{
  "n_layer": 13,
  "d_model": 256,
  "n_head": 4,
  "n_kv_head": 4,
  "head_dim": 64,
  "d_mlp": 1024,
  "vocab_size": 1512,
  "activation": "squared_relu",
  "norm": "rmsnorm",
  "norm_place": "pre",
  "norm_eps": 1e-05,
  "positions": "rope",
  "rope_base": 10000.0,
  "rope_fraction": 1.0,
  "qk_norm": true,
  "attn_scale": 0.17,
  "bias": "none",
  "tie_embeddings": false,
  "parallel_block": false,
  "extras": ["capped logits"],
  "init": "trunc",
  "init_std_qkv": 0.0189,
  "init_std_o": 0.00372,
  "init_std_up": 0.0189,
  "init_std_down": 0.00186,
  "optimizer": "muon_variant",
  "lr": 0.00891,
  "lr_mult_down": 2.0,
  "beta1": 0.9,
  "lr_head": 0.00891,
  "grad_clip": 1.0,
  "warmup_steps": 0,
  "schedule": "wsd",
  "decay_fraction": 0.74,
  "decay_shape": "cos",
  "final_lr_fraction": 0.0,
  "batch_tokens": 65536,
  "seq_len": 128,
  "doc_mask": true,
  "train_tokens": 276600000,
  "steps": 4221,
  "dataset": "wikipedia_en"
}
MLP neurons of a small language model. Each row is named by its layer, matrix (down: output weights) and neuron, and shows model dimensions 128-255. Each number is 128 + 32 x the weight over its row's rms, rounded and kept within 0 to 255. Numbers have three digits each.
A block is one neuron, or neurons of one layer that tend to fire together. Before each block is what it responds to, as a language model described it from the Wikipedia text at the highest values.

Responds to: Main verb inflections
L8.down182:105195124054101108139149130142101119133161121114129189150134200082131143125106102138090089104090130164175121109082179174132083154101157109049118152097154245158077168092122102169108086140147106127143143090100184116133095127082118122153126115067088116139135104117105139158146141172117157160127165113083134143171153152178163102039150144108135125216146185129158116161100141175094111111107
L8.down333:116125094065135060117117142125148151115122161142156166131110134128162126222094156158182147125081100104114113125105123069088120098148119071112059110129157101137089123180133141124132225075099119183093091081164074165133138194111122117150089084155169107150121139121133178118137170114080119113132094135222105078130090159116066108130168154147078169103138150165143105118100159133121096112110
L8.down444:083166116113082047111128088134096145149143125113139107123109190120122146091139115129140077092120176172116144121117140101115135117095109095160155114135168104133173159103163166159112100089117155145161073141172116118172141126102130114140149140134160119134118150129144120103095157140097125140042158110112158110083130103080140144147169123118152135167198054177123207102062150148112138084134
L8.down574:132143096059050162081124126176122116172121103136155171183099113129160110131153170164113063175104087168117167166148118109132104147096109146083165083132155098104182104171164127148181100133114158081145158064196119163153126103138165125138070131123147072128150109093105183146115196140120110086081140148112186165137139132125130161104069165148103120151175129160130174152064119123104106150128
L8.down703:124120151229125076117101124108115186145101107149101166107148101194180078123064154133119142095098107103118058187074125137161146110187138112152096098144150160076149159088111169178144132080165079159128147164072158156133093130133149162113150116095141148145116192097145143154131091150147167172200052138108040165091166114137169159119138073070172168081121146157107136102148093138146136093151
L8.down707:121157127148168133121103132127192150082132127102168141083161090173138130164138094124139068092113156190112097179101201098121080154163136082109121087102122171088169122121106122120153152124161088141170067147102086197134125101069162112108138123152142090137066133067200134162161164141111100114126158117101176090139107103112147130141146058150167171158125097075168132144142078147094111122105
L8.down755:151104160102164103170130136116137145152095115184130142055098071148137135132176170118180162123151092162081119107153141177116143084075131207119103138119129148173086172088118172104097105112154101153044116123103138132062128113107139100149147099179133141114117110139126139127126125076127106127103078160125039164151122098195100105095147147110152096113153099140135138209119120149156162080184
L8.down779:123147118089103158143137147133153154124164194089113119203180069112097136122102165156088112151147158040139113108090088103151112192107181125184164081133151072196126118193143111139122106187108156143145092098087101156123102078113101172069117154102154159142109152153188112141181110113090129144114115174088142176159149075108116125143129148054146105147088120143198177173115101067096094152132

Responds to: Word-final completion pieces
L6.down11:168102116162072127088092173176153134152156173143127120160142139122088150142084122121123109147116178133131153112120131099119131129122162149109126154126139147159117144159110171087159116161106123125135128144091106137076171161137130159150135101148096118127152119138154094125181115147118103077131102181166144095132141099188032114182080150136140121111098139147103116073099142126087137073090
L6.down31:146148134170125141116153124117157150118152147086159143181118176169066136115068154150134130065163165138119130169107156126074118089159120100185124218137150097126151127091124173131137040139177128153098144068091108090058155097182177126119125134084185077101111119197200170123122154137111139145071131131115085094167083115157165163097127155138043136152131142098112130090125119151164090132082
L6.down120:126130102120153165116151105135142115115096110092045173114149162145128103173102187166122128081098159144111119088126087084128144079176080098069065075127181117166140187145140164111130125099139142135152140141115097097176160072097119150131114096145156137091118065159121124126182103184162148167113118149089141139094104117186073134129111120098084136161143072099138118133191109100117095120084
L6.down226:121184077146160108078178135141133121094118150139138057123071165097061159130099071150200121113110099109096091134136074104145135126150178149095150124168151139139084150149171173108149133128166157092110124175160121120104164118186089076111112140107125099089093077093153120115158164156160155094192130098184121163166083089117077061085167128162082130123149071167144078163200130081120114111111
L6.down416:093152171130158111136088142146117078119118064128114083127134106146119134112163101114116155150140099093070124125148055109106125085125127145152162123135101066146059073083135139140124154148129185182094107135064165159075132096111080068090101172097150111142160156174156136145116138096192140098109101102137132156128070093093155132130159111156075123150152137104134120172143100203141138094212
L6.down646:157097164057119170090127132140170172144156088140109096144168158106107190145150095107084130117129179169119166154175129161127117162117067164119088129111122120086149134137115167085096082124174121185159123113168137147084115130176126153126156124174154145063116077153098092121085116146111136103110119159180112038168138134142068120170093206116070111112064046101175155178138118127145059124119
L6.down803:187119134111106145112138136096168140123082156118128096161086157105116221122145147173137104116114108113133142056098170105192181060165082197150076188113151122173166065147140152112089124152122112195126097094137117130109116101136102140132142170102080149126112102179128168123158194122078162151129119168150157116188093131132162168156145060105114158070053142166143148149149130085109090166153
L6.down837:079135088139146163199165098125087232123124164137131111136191083112117107124157176096111099102139169130129095106201081171150156100142064105116121137118197138165123178114150141130100077096141090149090133117101149139158137085110108157113203109127135205075134108134137122130108112106102117099111102121138063145161129132140140076091105147140137101041148186145151126130148138076084082144152

Responds to: Fixed-phrase first word
L6.down167:102159080139151146131173122141062119099148100167121121118124095127113195096077114107156104169166125158127147090105132095135097174098158094135126156141126110087123073091165099162121066134126176132075122110129151134069187152193114133200142140137171154153168145198098092148141180133122110073155132156156130163105157167178107128105175145067146191125140148181125095122096165117084088135138
L6.down202:112145087145080150182182137090125122144116149102125153164129165162139109161094144147089124071096194029195112084141116159115109153104168169148082118124132178127125137140149120125145128074121136190080097131094129128100103134100084196087159112144147146197092161101134141105121135136155135115132139201185204093154169140129121079097140127084135150179125137166117089151104114138183123164052
L6.down205:143115143123169104137113116162125155170094082138174153065113120141122095092135175110137122174175147152162113078128106155149175018113132124149078119097141149087084156136091154191097143128128152118123141073130077155126136081122134142094152102127112146094096109135115132133171132189105143130167133132133114121094068130097219054165108132107110084150100163155121177120100174123091164094149
L6.down242:069157079153135123142148071123126104110189061184187117140081114134070184108110152158133118131144150076137090155176042070122151086129130107167095230067121139139188132133108127148102114098116121115105129097140170119160083152099107151169148164073109118152041168100133167116126156161099130142138117123134181158112146100144114168168118140184185179150119126168161127105049139137115082121146
L6.down307:103062091124100067095176162059144194116038143170142148110133112144154109145176143126059129108161124187138119188123167070156089094095149109096100092136090113144133192167116098158129132063137115119100110113144117134149162144088110106140102089077131087155131120152174127167147128146062159102110168137167118081112112058228130159125130175077106175119140120139132123140108096124138132112153
L6.down382:133109167143137070114131125066106167174149130124139134122133171177103101082187094107086147090155189164164097108099133118137137114153135092169137118080130216168136201169100106109129074149167126141122142113107157120128138124095151118128128163117118120164124165157174126133120107156128119154112125104117064108133161182119103167076124108143194195138115118062078109146083148092092120206169
L6.down905:167126134098106135135108132182129145147130153093173087126114081187144126150091121147123184143165168156108082121146111164117174122177160172189169141180171167098149060116130123141184088093123109216087135151181145135110162140135119172104084149152113105132140109126130111130085099119141134155136130158115132163060121128128115093138093117156124122136075149113120134077157167096130121146113
L6.down978:139046117069147106164044149155139161146116075056055078133089120136137164173084142128119104160116110123150110131143147149066143137128175147130124152167122095134115135109124139115135095101120078167146104162135159173084142103232077144155069134158096137112085169125135103067182195095078090102128152200144085089116172173133099128076194158188065144106161095104117146147146175104064100100111

Responds to: Naming "known as" setups
L3.down830:091059061160122105180112113109152185129126069077124152125157104157156149146175151110159110123108203097125095119129049117104149128128149101148130165122122136154157114221097152096123179125201147136083112057121083199132071090168142129094104167085065062140067158146075118115133107146148173157129161166084117234134117132202114105034174110118121118152142161094169111141124149159117113114117

Responds to: Organization noun endings
L3.down486:093157093142176122182170145127092195125114086140155124121145128140147076101089153143115139136104139156107108124101174115166150081159122131106165184098142100128108118099114123110079113121148122163184136143142123194125126090135152165145195151161091101134106130096148089141147198101139115130172132158076161124139107103140118086119111179123103126132164165134137137104199156104122051170050